config.toml
n_layer = 9
d_model = 320
n_head = 5
n_kv_head = 5
head_dim = 64
d_mlp = 1920
vocab_size = 4012
activation = "quick_gelu"
norm = "rmsnorm"
norm_place = "pre"
norm_eps = 1e-05
positions = "rope"
rope_base = 500000.0
rope_fraction = 1.0
qk_norm = true
attn_scale = 0.182
bias = "none"
tie_embeddings = false
parallel_block = false
extras = ["capped logits"]
init = "normal"
init_std_qkv = 0.0267
init_std_o = 0.0
init_std_up = 0.0267
init_std_down = 0.0
optimizer = "adam_variant"
lr = 0.00197
lr_mult_qkv = 0.5
beta1 = 0.9
beta2 = 0.98
lr_head = 0.00539
warmup_steps = 327
schedule = "wsd"
decay_fraction = 0.639
decay_shape = "linear"
final_lr_fraction = 0.0
batch_tokens = 131072
seq_len = 512
doc_mask = true
train_tokens = 885500000
steps = 6756
dataset = "wikipedia_en"
MLP neurons of a small language model. Each row is named by its layer, matrix (up: input weights; down: output weights) and neuron, and shows model dimensions 176-239. Each number is 200 + 20 x the weight over its row's rms, rounded and kept within 0 to 999.
Before each neuron's rows, "fires after" lists the tokens most often just before its 100 highest values on Wikipedia text that the model never trained on.

fires after: " An", " the", " A", " for", " an", " At"
L5.up211,205,233,228,177,199,187,230,192,189,234,264,260,199,200,167,224,247,207,210,212,211,196,159,201,211,187,200,218,218,219,197,202,199,233,197,186,216,212,197,182,185,185,198,214,198,196,182,196,209,229,240,215,233,213,196,227,175,192,210,223,206,201,171,209
L5.down211,199,154,191,216,211,231,190,207,234,197,210,173,163,197,210,193,188,190,194,201,200,205,197,200,198,218,221,169,193,184,208,203,197,190,215,200,232,160,216,225,216,188,197,229,191,171,210,186,179,182,138,189,174,171,187,217,223,239,156,195,191,206,187,202

fires after: "1", "'", " –", " Swed", " United"
L3.up1614,184,211,162,185,192,232,211,190,202,208,177,217,254,220,200,164,203,221,173,187,214,179,204,176,256,189,198,177,216,203,178,212,159,184,163,199,218,207,212,223,213,208,212,195,246,210,254,228,203,192,188,214,190,202,209,192,186,181,197,189,194,186,205,179
L3.down1614,205,229,187,212,227,184,168,223,183,204,219,184,180,216,228,177,224,172,206,219,154,177,186,207,180,163,186,193,187,198,198,213,224,194,206,207,190,198,171,201,189,170,209,206,179,185,165,156,185,190,230,170,202,190,175,193,191,223,216,202,223,220,162,235

fires after: " pr", " (", "-", " un", " \""
L3.up150,211,207,226,202,181,196,231,198,203,237,210,188,206,227,207,179,176,209,163,202,226,170,205,202,179,207,181,213,201,172,227,187,226,218,185,194,214,155,207,179,218,186,204,219,208,195,260,175,200,203,222,188,204,195,228,202,182,238,232,177,187,205,223,218
L3.down150,188,229,200,205,188,177,176,195,204,185,183,256,183,214,183,185,210,231,194,210,210,229,202,209,204,202,181,198,201,231,187,214,187,213,238,176,232,220,172,199,198,189,239,218,218,182,176,212,203,177,188,165,198,220,181,208,218,194,201,223,192,183,173,193

fires after: " r", " l", "D", " R", " L", " Dec"
L3.up1201,211,168,225,197,159,203,214,179,169,226,212,173,211,212,163,189,205,216,205,228,193,210,211,218,247,180,222,180,198,185,226,200,193,214,209,189,184,158,195,226,182,213,220,225,194,202,216,199,204,244,219,219,212,224,220,217,224,200,222,189,204,158,183,242
L3.down1201,192,228,180,230,231,200,195,222,186,189,195,222,197,194,243,211,199,180,186,166,206,202,185,201,214,223,183,205,226,208,166,210,200,193,191,203,206,209,195,189,189,223,187,173,195,162,214,163,203,165,216,164,195,156,188,193,182,195,181,211,217,189,202,173

fires after: " ", "1", " m", " M", "9"
L3.up102,209,187,222,185,227,199,170,201,234,174,206,140,210,210,207,210,169,179,176,184,224,184,187,173,212,153,181,215,176,219,222,218,225,191,181,187,202,208,203,175,213,202,194,211,166,177,181,218,202,163,211,197,201,207,178,195,194,188,209,200,239,229,161,186
L3.down102,175,219,166,211,184,206,242,202,179,242,207,208,210,190,208,196,192,208,213,184,203,187,198,187,181,239,200,157,223,208,195,212,194,178,176,203,205,214,186,186,219,200,224,198,179,190,195,213,205,213,200,195,183,193,234,231,181,223,192,188,154,169,219,239

fires after: " P", "P", " p", "av", "c", " Sp"
L5.up397,220,196,150,185,137,224,195,214,211,187,218,198,240,204,163,188,193,185,197,206,198,208,201,157,216,221,174,175,198,184,182,185,212,199,216,218,207,186,203,206,233,205,204,198,187,221,220,190,195,209,175,216,182,182,214,222,160,163,180,186,219,199,185,192
L5.down397,156,207,204,191,202,181,209,181,189,222,193,216,157,209,186,188,199,206,167,210,192,217,188,233,198,214,235,180,162,209,194,181,218,227,198,211,192,203,201,188,190,198,203,183,215,200,192,225,217,179,234,225,240,229,176,228,200,229,198,218,197,219,223,180

fires after: " ", ":", "rest"
L3.up648,202,224,227,176,215,216,238,218,205,211,229,179,203,250,183,186,209,202,212,200,200,225,150,198,216,195,207,226,214,205,195,243,187,243,204,189,225,225,209,184,212,202,173,215,190,219,214,203,183,173,207,167,196,194,202,175,201,183,166,225,189,192,177,237
L3.down648,211,199,186,212,216,196,142,194,189,202,170,222,195,169,215,198,190,203,218,197,218,186,257,176,175,199,185,168,205,203,213,166,206,171,197,230,201,170,195,218,182,202,245,161,223,186,194,194,211,230,203,228,198,206,192,214,196,201,203,194,207,181,214,160

fires after: " S", " No", " A"
L5.up679,236,199,240,186,164,227,178,237,213,230,201,212,194,184,230,221,206,207,181,176,195,204,188,190,208,192,187,171,206,192,200,236,199,247,233,148,245,219,184,211,185,187,193,207,208,195,164,221,158,197,230,166,200,184,156,208,186,199,174,202,189,198,195,230
L5.down679,153,217,180,228,201,188,230,179,155,192,185,187,196,206,211,181,234,184,195,215,217,227,199,232,172,187,191,182,198,226,195,158,209,179,158,213,156,196,190,204,206,237,242,193,191,215,183,193,231,210,142,262,193,218,217,194,200,193,212,168,233,201,221,198

fires after: "8", "1", "val"
L3.up20,197,204,189,207,190,228,208,194,201,193,173,211,207,218,185,179,181,183,191,185,225,180,211,199,216,207,207,166,202,207,195,210,189,197,188,186,173,161,179,210,217,194,196,219,224,228,193,211,191,171,209,188,196,165,224,187,190,201,196,225,194,200,143,221
L3.down20,236,209,216,180,203,184,190,204,201,201,224,203,196,187,217,231,245,206,194,235,202,198,172,201,186,163,183,224,198,195,219,226,199,188,223,208,211,247,219,186,185,209,218,173,177,168,194,195,210,236,226,213,217,212,178,202,213,205,215,203,207,224,249,180

fires after: "5", "0", "st", "1", " Gr"
L3.up1624,193,160,201,159,191,194,203,210,218,173,239,217,217,217,153,162,174,205,190,187,189,197,192,151,202,212,208,155,180,159,197,171,175,170,207,166,214,177,190,182,204,211,195,200,201,205,181,223,196,200,254,182,207,213,182,227,204,182,184,226,189,206,176,195
L3.down1624,196,225,176,246,220,207,188,208,171,233,186,188,188,185,208,241,202,186,219,236,198,178,212,246,192,181,207,234,194,229,220,218,224,217,178,205,185,242,229,207,190,193,224,196,165,209,237,162,200,196,158,197,214,199,218,178,215,207,229,170,217,197,219,210

fires after: " b", " B", " w", "B", " ", " W"
L3.up1245,217,205,234,203,192,198,208,167,186,216,204,170,223,223,203,161,202,225,238,195,182,196,168,189,194,184,171,210,200,210,209,217,165,216,211,212,207,195,202,196,193,204,170,203,156,215,204,150,159,184,208,232,199,185,220,197,185,161,184,187,213,181,194,224
L3.down1245,205,197,172,196,194,170,218,208,189,177,180,244,180,211,195,223,179,181,187,200,238,223,217,200,203,226,232,205,192,203,211,214,212,196,175,192,205,188,183,187,224,221,202,193,259,192,189,223,211,223,226,213,211,214,205,215,234,228,229,210,213,202,200,204

fires after: " F", " f", "f", " D", " the"
L3.up889,211,189,254,228,196,164,223,177,214,182,192,215,194,191,224,191,243,195,179,190,183,209,254,228,228,191,172,199,199,197,197,210,190,196,179,196,238,192,186,180,207,204,211,207,218,225,172,214,208,180,200,195,210,231,212,187,192,198,157,137,193,183,213,237
L3.down889,213,204,141,179,217,220,193,212,198,205,212,199,217,229,198,198,175,188,193,210,207,169,148,185,161,224,228,191,207,216,188,189,216,203,226,200,191,207,203,202,192,207,186,166,189,180,199,178,196,227,201,180,191,194,194,223,201,200,239,247,196,234,186,199

fires after: ",", ".", "-", " Acc", "\n", " and"
L3.up1758,215,176,174,192,202,200,189,193,203,217,210,208,216,223,178,146,217,208,213,244,240,177,227,185,233,189,201,188,173,210,207,178,212,183,218,189,228,202,212,183,207,183,216,187,153,167,199,226,185,203,213,213,189,187,165,177,188,175,228,185,187,171,214,200
L3.down1758,189,240,204,167,191,208,191,253,230,206,221,194,212,194,202,218,176,210,204,184,197,214,196,179,172,202,217,174,209,173,175,200,204,202,214,213,178,186,208,201,209,206,188,172,240,222,178,190,207,198,196,210,218,211,189,224,208,197,195,237,209,194,198,239

fires after: " S", ",", "9", "7", ".", "ad"
L3.up975,236,217,228,199,169,172,181,213,199,203,205,212,145,242,191,195,200,203,182,201,190,214,179,195,170,224,193,217,192,218,180,202,243,209,173,219,221,161,192,225,179,210,185,210,202,217,203,166,197,227,214,209,208,173,190,198,173,201,225,186,212,180,191,195
L3.down975,184,210,141,219,208,216,230,177,226,199,224,162,234,157,205,197,197,202,207,208,193,176,192,199,216,167,212,173,210,200,211,184,164,209,192,174,190,243,209,170,210,203,200,190,165,162,175,258,205,176,202,181,163,217,218,199,204,185,196,222,195,218,200,248

fires after: " ", " St", " st", " cont", " P", " pol"
L3.up605,219,201,228,179,193,228,233,254,211,219,197,199,231,204,211,189,188,207,200,200,190,147,205,169,185,187,188,198,195,167,217,184,211,197,209,172,187,230,256,206,202,182,188,183,232,184,198,157,177,175,216,179,214,247,181,196,177,172,157,180,216,197,164,220
L3.down605,173,218,167,221,164,189,178,173,198,181,201,197,203,183,176,171,216,221,207,204,208,241,204,236,212,202,227,180,172,228,185,208,197,188,196,225,220,178,154,188,195,226,206,227,169,196,223,216,233,213,187,202,192,143,216,190,202,218,220,224,170,215,210,175

fires after: " ", " (", "1", " the"
L5.up1172,182,208,214,178,213,187,198,187,207,233,222,193,242,177,220,222,184,191,193,208,206,198,216,181,212,167,182,164,222,190,200,192,198,179,197,162,183,178,219,226,179,181,211,182,201,201,212,229,177,215,223,197,195,206,180,215,215,190,191,190,184,193,235,214
L5.down1172,244,189,190,226,189,238,191,209,197,188,216,191,186,218,212,180,204,197,218,246,215,211,167,207,199,200,216,201,189,170,217,221,193,235,195,200,181,184,178,167,214,193,213,213,179,235,209,194,191,221,201,204,202,216,202,201,197,208,186,213,220,186,181,203

fires after: "1", "2", " ", "0", "9", " f"
L3.up1797,198,223,227,183,212,210,176,195,215,192,203,165,199,189,182,138,219,195,173,217,168,217,212,183,202,194,190,191,230,196,209,204,164,178,180,214,182,206,220,194,197,220,220,166,195,188,243,216,217,212,212,176,177,197,181,174,199,204,190,195,187,166,172,182
L3.down1797,226,180,198,214,191,197,226,209,221,227,205,203,206,219,216,207,168,211,246,198,202,187,180,235,228,182,181,195,175,192,212,188,203,212,203,173,197,205,200,220,208,158,210,204,193,182,197,167,200,204,194,209,217,185,194,206,183,208,203,186,204,229,231,178

fires after: ".", " L", " D", "°"
L5.up422,172,176,182,192,182,184,229,215,166,190,196,213,207,202,218,193,220,214,181,220,216,218,180,200,244,180,166,195,220,184,194,176,204,211,210,180,221,189,191,208,220,221,203,191,186,182,226,210,229,194,198,199,200,182,195,222,176,201,225,198,228,140,163,187
L5.down422,239,188,230,189,189,197,168,214,198,242,191,207,205,174,191,198,231,206,186,217,198,187,221,230,192,178,222,201,194,183,232,182,177,210,167,216,199,225,160,183,208,188,175,212,231,187,149,182,197,173,197,177,211,215,209,229,165,195,173,185,195,182,219,180

fires after: "1", "2", " pr", "3", " f", " p"
L3.up1621,205,219,215,206,174,197,221,236,239,234,178,188,217,230,193,164,199,207,185,247,196,166,211,204,188,171,194,194,225,173,197,169,199,223,229,230,198,175,218,179,194,223,190,185,177,218,203,192,202,170,203,216,190,175,197,208,188,194,172,221,190,168,203,212
L3.down1621,187,206,185,184,195,177,202,178,165,168,201,186,196,207,207,230,187,200,207,161,193,244,210,189,220,236,189,238,165,221,191,223,195,184,164,206,248,245,201,227,190,181,184,209,203,185,219,202,207,214,220,209,186,191,201,214,198,243,213,219,206,194,169,197

fires after: "\n", " was", " and", "ot", ",", " he"
L5.up1446,227,198,181,211,189,214,197,157,207,205,189,202,223,232,182,168,201,202,189,219,222,177,176,194,208,166,181,177,223,195,234,187,220,203,182,194,202,198,199,156,204,160,183,179,202,187,228,225,216,210,200,202,242,214,228,192,155,245,197,211,194,215,182,243
L5.down1446,200,203,213,194,201,206,189,211,228,204,218,236,202,178,206,211,240,185,235,180,220,220,208,209,180,190,174,184,240,184,210,209,186,181,198,220,196,190,205,225,203,188,185,199,224,180,188,229,194,218,216,213,197,175,193,226,198,223,182,195,223,229,216,195

fires after: " |", "al", "C", " The"
L5.up1103,174,199,197,168,207,166,184,217,238,168,226,129,198,176,170,181,200,211,198,199,176,166,170,162,200,213,166,171,185,184,195,206,187,194,241,168,217,223,198,209,182,166,203,209,166,183,190,238,200,203,198,221,181,180,162,175,189,196,222,220,205,173,185,188
L5.down1103,179,174,204,180,195,226,220,195,159,217,205,255,193,196,226,196,213,191,215,170,238,233,192,200,176,208,216,178,165,208,190,172,182,190,227,218,195,142,232,202,197,189,206,232,189,198,239,184,171,202,192,176,236,222,222,202,219,190,175,198,184,251,211,223

fires after: "°", " l", " al", "″", " L", "\n"
L5.up1601,206,202,189,184,157,213,195,180,187,194,201,200,187,187,216,169,200,213,189,178,242,203,214,188,227,210,198,194,169,203,206,198,252,207,208,191,204,187,205,228,241,203,260,197,177,205,209,201,201,212,183,189,211,146,186,195,173,180,192,231,200,193,185,209
L5.down1601,219,210,226,215,224,204,195,228,207,187,218,197,203,201,184,217,222,192,223,207,175,193,195,185,186,185,203,191,214,210,214,213,153,179,196,181,203,225,183,179,190,181,176,220,201,224,216,239,199,170,238,225,176,252,197,203,193,235,225,182,203,212,169,213

fires after: " |", " (", " ", "2", "6"
L5.up1444,195,253,178,185,176,225,200,175,191,192,196,166,206,184,204,232,197,202,212,201,204,210,232,192,182,189,171,192,208,189,214,186,194,230,198,183,185,199,222,202,188,227,222,205,201,200,175,220,191,210,215,209,187,209,213,220,199,159,186,241,187,182,216,191
L5.down1444,237,189,210,218,187,176,217,233,229,216,197,195,185,179,220,197,243,187,213,200,172,173,183,194,196,208,230,209,164,237,211,192,199,186,218,189,193,215,166,186,190,195,180,190,184,215,208,172,197,195,193,204,197,183,203,199,201,216,203,148,176,212,180,187

fires after: " L", " l", "0", " d", " (", " s"
L5.up1552,191,205,220,207,162,232,222,195,176,194,205,169,211,225,216,166,200,226,206,216,228,199,193,201,204,162,189,192,209,186,196,191,207,218,227,186,198,209,220,190,212,222,228,209,221,206,222,171,187,199,202,161,219,198,168,153,198,200,236,245,195,222,206,204
L5.down1552,212,184,203,207,188,159,172,174,240,164,193,210,216,194,194,186,198,181,258,202,231,220,235,205,191,187,182,212,184,206,182,188,172,207,226,200,171,205,209,182,183,195,175,182,203,217,199,247,194,217,208,203,181,187,206,212,219,199,182,193,209,205,196,186

fires after: " L", "L", " l", " ", " N"
L3.up1438,209,202,199,159,191,174,223,180,212,162,197,194,203,222,220,205,186,209,187,222,209,231,190,190,215,200,231,206,194,208,189,226,244,219,213,184,196,201,212,236,182,196,219,202,178,182,225,218,178,213,182,186,191,236,191,239,185,203,204,205,185,206,187,223
L3.down1438,188,202,204,207,190,196,205,180,188,212,200,194,206,195,190,187,190,187,195,172,214,186,199,194,191,163,174,217,203,221,216,151,169,207,184,196,204,172,174,175,203,208,197,188,202,196,205,181,235,216,227,199,209,169,222,161,203,211,194,199,241,191,197,158

fires after: ",", " d", " had", " n", " f", "d"
L5.up1633,219,195,185,184,200,213,205,200,222,250,193,201,183,253,208,169,189,178,214,203,230,225,190,187,198,199,211,184,218,169,213,203,205,195,225,233,183,182,192,198,206,203,152,210,200,206,235,207,161,211,258,217,210,201,193,177,224,199,187,190,184,200,236,201
L5.down1633,183,192,243,201,193,198,182,199,178,191,198,214,207,189,188,209,236,204,191,175,193,220,207,218,190,172,202,192,199,223,209,207,212,218,224,172,238,211,210,204,189,195,210,210,203,160,185,190,204,202,163,199,212,216,152,183,171,194,206,189,212,168,194,199

fires after: " c", " P", " C", " B", "m", " p"
L5.up1242,208,175,224,197,164,198,223,171,204,194,186,178,216,207,169,203,193,187,211,167,180,218,210,181,180,184,207,184,179,208,194,220,197,201,197,216,206,209,219,240,213,206,200,178,186,223,205,182,225,215,169,215,199,204,216,199,188,179,197,209,198,181,219,200
L5.down1242,170,209,226,194,210,197,179,196,185,183,183,207,200,169,212,218,219,198,159,224,202,195,176,200,210,180,171,183,217,204,169,215,192,214,208,218,220,180,199,203,164,191,212,211,179,180,214,192,201,161,235,192,207,201,222,192,211,188,225,203,196,197,197,195

fires after: " to", " for", " as", " At", " in", " To"
L5.up1748,199,214,245,207,185,183,219,187,214,200,209,204,234,210,216,177,225,180,199,252,216,204,177,200,217,193,214,222,202,213,201,199,205,211,199,197,222,198,216,206,195,225,220,252,203,182,185,173,210,216,240,201,208,206,192,190,181,204,191,187,189,192,197,197
L5.down1748,197,222,200,206,211,216,219,219,167,207,174,172,190,189,211,190,158,206,221,179,160,210,195,221,198,179,179,207,190,178,192,248,227,187,191,213,237,200,199,191,168,197,196,194,199,193,214,165,212,197,185,202,170,202,224,193,195,209,230,208,163,228,188,249

fires after: "7", "4", "1", "8", " sch", " trans"
L3.up1349,204,209,191,192,177,211,208,214,214,216,224,235,197,180,178,191,251,175,200,208,185,191,222,214,220,205,168,193,217,225,163,234,186,208,230,180,220,175,185,197,211,238,206,201,200,197,205,218,162,194,178,228,218,198,208,220,157,185,208,205,205,188,172,234
L3.down1349,215,194,212,193,186,186,197,187,201,183,181,194,208,217,195,205,202,203,199,187,235,200,183,163,194,216,206,211,200,205,236,191,217,187,220,197,175,215,231,215,217,151,193,196,207,193,227,183,193,219,180,177,205,208,162,177,245,234,189,218,225,220,219,162

fires after: " ", " h", " un", " st", " ("
L3.up1696,198,198,189,154,228,193,231,250,203,205,215,174,211,203,214,176,202,218,159,203,174,173,207,200,195,192,210,195,215,200,201,184,188,185,189,146,218,202,212,246,167,197,190,214,225,192,224,160,208,199,206,210,190,234,187,203,185,218,197,169,220,151,169,214
L3.down1696,201,216,208,248,187,192,163,174,217,192,192,201,180,209,194,198,224,204,224,196,223,236,215,196,200,209,167,198,198,178,201,209,179,219,206,239,216,198,199,185,232,206,189,194,149,209,190,241,185,191,182,189,220,174,214,176,242,214,169,228,172,226,194,201

fires after: "9", "0", "8", ".", "7", " T"
L5.up1076,211,186,192,210,191,221,212,207,219,193,163,184,205,213,188,209,197,226,199,219,179,220,194,217,191,229,168,232,184,201,194,211,263,187,173,200,175,185,231,180,186,139,217,225,168,214,207,218,224,206,182,182,221,193,185,186,180,183,230,211,179,175,211,214
L5.down1076,195,192,207,223,159,218,192,222,171,146,188,177,198,196,220,229,189,188,212,174,212,204,189,212,214,182,199,167,227,180,213,221,174,194,191,166,200,198,203,224,213,217,208,196,238,186,204,204,159,186,204,182,175,213,198,183,229,204,180,202,184,201,240,178

fires after: "2", "3", ",", " con"
L3.up954,215,204,205,188,150,177,182,205,218,212,166,204,182,209,176,183,201,238,200,218,187,190,184,196,208,189,186,229,221,192,229,193,222,197,200,177,229,213,196,226,184,167,179,180,179,228,183,190,215,191,168,220,207,183,221,182,179,217,179,173,214,208,215,195
L3.down954,201,208,209,211,243,186,204,206,195,212,208,207,184,204,213,247,181,143,205,184,208,210,233,212,183,199,159,182,179,226,185,202,197,214,201,230,203,212,222,163,199,209,214,220,219,188,234,206,184,207,234,197,205,184,203,203,194,208,194,194,190,177,178,226

fires after: "\n", " ab", " was", " were"
L5.up480,188,257,196,183,217,212,227,184,210,221,204,226,177,200,213,178,174,233,170,250,215,172,213,210,223,192,173,196,184,190,198,211,239,229,170,192,250,160,196,185,196,215,212,227,185,198,206,201,213,202,209,223,189,178,220,193,188,228,221,229,228,176,226,221
L5.down480,227,205,204,203,196,214,164,232,188,213,196,181,206,199,222,185,183,186,217,186,204,206,211,196,180,193,190,197,236,204,203,195,190,216,230,202,157,182,188,208,235,179,216,210,203,217,183,215,226,212,198,204,207,150,217,231,190,164,201,201,195,187,163,203

fires after: "S", " S", "s", " T", "7"
L5.up158,196,228,171,168,151,180,197,173,230,248,210,188,176,199,218,209,156,226,189,177,193,203,183,185,265,215,188,192,202,173,213,201,189,170,203,187,229,198,175,198,219,209,201,214,196,195,209,214,174,184,195,192,171,176,159,227,209,171,200,197,175,202,199,186
L5.down158,216,165,209,198,210,192,220,214,196,172,203,194,175,213,187,227,246,201,186,217,190,230,236,199,160,187,229,214,178,224,216,200,190,234,190,210,176,184,200,199,209,195,228,181,178,177,204,209,190,197,199,210,206,187,205,174,153,220,209,234,201,171,234,210

fires after: "1", " \"", " em", " to", "8"
L3.up1612,200,232,214,211,202,146,242,185,232,191,210,194,182,216,215,178,208,187,187,202,207,204,183,164,194,164,205,160,200,212,200,172,210,185,181,179,213,186,213,158,206,164,201,220,181,199,181,227,194,197,187,229,199,202,179,203,180,181,212,189,204,194,209,229
L3.down1612,198,191,191,193,172,232,147,225,182,224,193,216,230,178,181,227,216,237,195,202,175,175,210,222,192,232,177,223,190,166,209,217,202,184,220,203,190,222,199,245,210,227,208,170,192,189,208,183,207,196,201,189,209,223,228,183,209,205,194,230,218,184,196,157

fires after: " ", " L", " l", ".", " S", "ut"
L5.up700,214,178,200,164,202,220,186,245,202,222,172,181,200,154,214,199,195,165,243,212,197,157,209,210,194,201,168,164,208,184,212,156,212,224,219,197,188,210,182,212,195,206,199,198,197,237,186,201,186,190,206,199,206,197,222,198,188,202,181,225,215,184,195,210
L5.down700,183,180,186,231,214,234,215,174,213,200,186,229,211,221,181,208,236,227,196,181,197,222,196,228,193,208,218,202,169,215,175,226,193,183,178,173,189,202,159,180,173,214,204,232,235,198,177,150,235,211,207,183,175,241,206,214,169,202,227,185,185,190,144,190

fires after: "1", "2", " W", "w", " Pl", " Bl"
L3.up518,207,206,198,212,158,225,202,196,200,168,206,229,229,236,202,203,189,200,205,212,235,194,216,163,220,183,203,192,186,182,189,170,173,153,191,158,237,217,193,172,209,180,213,183,243,225,223,196,199,225,182,190,207,189,191,217,193,196,202,189,233,188,215,197
L3.down518,207,181,187,179,246,168,210,231,193,219,198,207,180,163,195,195,205,190,181,171,180,197,194,224,203,197,191,206,199,214,214,222,209,239,207,232,178,197,231,244,198,230,182,204,163,201,160,183,196,184,207,204,201,232,216,195,184,195,206,220,186,175,193,202

fires after: " ", " L", " (", " C", "–"
L5.up1594,180,199,176,170,187,201,190,201,210,196,202,172,255,211,214,212,216,174,204,197,183,184,195,164,225,194,191,187,214,195,206,186,213,216,205,215,189,210,226,210,198,221,186,203,182,208,199,176,245,190,201,221,216,194,176,183,235,215,183,226,211,182,195,196
L5.down1594,193,219,171,194,212,215,170,232,201,208,211,199,188,158,187,194,218,208,187,213,198,199,148,228,186,206,206,191,187,211,220,192,224,212,209,188,227,179,202,217,221,194,214,217,179,189,180,200,168,179,238,215,202,188,230,205,231,210,196,196,156,194,163,214

fires after: "0", "1", "9", " M", "2", "8"
L5.up1613,229,217,202,176,233,196,207,181,182,200,261,220,177,202,194,243,196,205,220,219,173,167,209,187,164,200,197,190,205,218,212,179,241,209,180,178,229,202,182,208,202,141,198,222,200,190,247,213,188,236,255,201,220,182,167,226,182,165,229,219,199,214,199,238
L5.down1613,163,198,205,237,192,193,190,218,218,202,204,227,213,200,175,170,233,191,217,196,221,216,191,205,259,210,162,209,186,209,178,197,164,204,224,230,168,216,235,200,189,207,188,232,207,198,196,200,199,188,189,216,183,232,238,175,229,255,156,213,179,191,198,173

fires after: " ", " .", " proble", "0", "."
L3.up30,220,222,206,202,189,192,225,216,199,212,225,187,165,209,239,207,223,216,198,237,206,217,182,188,209,195,197,238,207,191,187,201,244,180,228,208,200,186,196,188,203,196,177,218,187,204,212,147,212,201,197,236,186,180,173,210,190,215,210,188,162,221,202,207
L3.down30,169,198,206,194,216,190,204,222,181,197,187,238,203,169,177,185,197,195,195,184,184,166,225,210,185,214,199,156,211,215,214,210,199,223,193,199,190,220,207,204,189,198,239,165,203,182,211,270,217,197,195,152,206,210,234,192,209,192,190,215,217,143,191,226

fires after: " ", " (", " co", "C", " L", " C"
L5.up323,202,242,171,177,159,198,205,202,222,204,228,179,205,211,179,187,259,187,185,227,192,203,190,181,199,176,179,177,230,221,193,198,199,234,226,202,214,215,192,210,211,209,200,227,189,191,217,207,192,194,214,205,198,200,177,179,208,190,194,234,199,183,177,177
L5.down323,194,164,184,205,237,188,215,203,197,201,194,220,204,193,188,217,180,213,209,165,216,211,189,212,206,229,199,220,170,198,211,203,192,189,246,192,190,184,209,163,205,202,205,189,217,208,202,184,209,194,208,201,215,186,179,231,206,226,199,164,212,203,179,234

fires after: "′", "4", "2", "5", "3"
L3.up504,237,226,185,201,172,179,218,168,180,224,177,216,172,188,199,212,161,220,192,192,195,195,251,211,215,175,178,198,225,188,239,189,207,226,217,187,216,175,197,198,189,229,227,183,186,206,208,216,223,186,195,215,213,208,186,203,196,224,174,196,217,149,228,229
L3.down504,199,212,199,191,205,184,199,223,210,179,220,171,238,252,209,226,233,187,206,189,191,173,174,183,230,193,218,187,173,211,160,209,196,192,183,238,194,195,232,218,195,171,143,219,183,212,231,171,197,208,239,210,193,184,203,206,169,211,205,193,177,233,185,189

fires after: " f", " F", "f", " Inf"
L3.up1780,187,199,213,195,177,189,216,226,210,162,205,191,203,228,194,158,206,211,195,199,233,184,201,182,202,184,215,187,160,187,190,192,210,193,187,200,207,207,208,172,219,186,192,217,179,246,189,204,216,197,184,204,189,190,164,188,191,198,160,181,201,197,233,201
L3.down1780,196,166,198,205,203,223,210,190,211,237,177,191,189,188,189,209,201,206,188,202,191,196,193,213,192,217,221,185,242,189,172,202,147,226,205,207,187,197,193,239,181,207,205,199,206,166,206,220,209,203,207,183,188,213,248,191,190,195,238,215,214,193,173,190

fires after: " F", "1", "3", " f", " P", " S"
L5.up1482,191,193,192,190,190,191,210,221,178,199,203,181,197,246,175,207,219,207,215,219,214,168,239,200,180,180,184,167,190,188,186,223,257,207,182,206,185,191,225,172,220,171,209,169,196,233,202,179,178,198,200,206,179,213,196,182,199,210,210,202,195,189,197,207
L5.down1482,209,164,204,220,197,196,203,184,206,185,160,211,229,186,206,218,212,219,192,177,182,211,188,220,182,242,204,221,195,219,212,167,174,232,205,217,184,212,187,205,204,245,216,190,177,190,171,188,228,208,184,216,228,179,225,229,153,188,209,177,208,178,196,209

fires after: " ", "\n", "ri"
L5.up45,204,211,195,166,236,193,171,211,217,211,233,177,219,191,216,202,201,214,182,231,286,188,211,191,218,206,189,220,198,184,177,190,220,175,233,186,214,198,198,191,229,195,183,197,148,196,201,179,184,186,208,210,166,211,180,203,199,180,169,204,211,210,182,229
L5.down45,187,169,186,216,205,210,203,178,191,198,201,202,209,211,212,180,230,185,179,161,179,200,185,226,181,212,194,201,176,201,216,202,239,208,207,197,216,212,220,194,172,214,215,214,226,180,212,239,231,175,188,183,194,238,223,217,198,214,227,179,178,186,183,238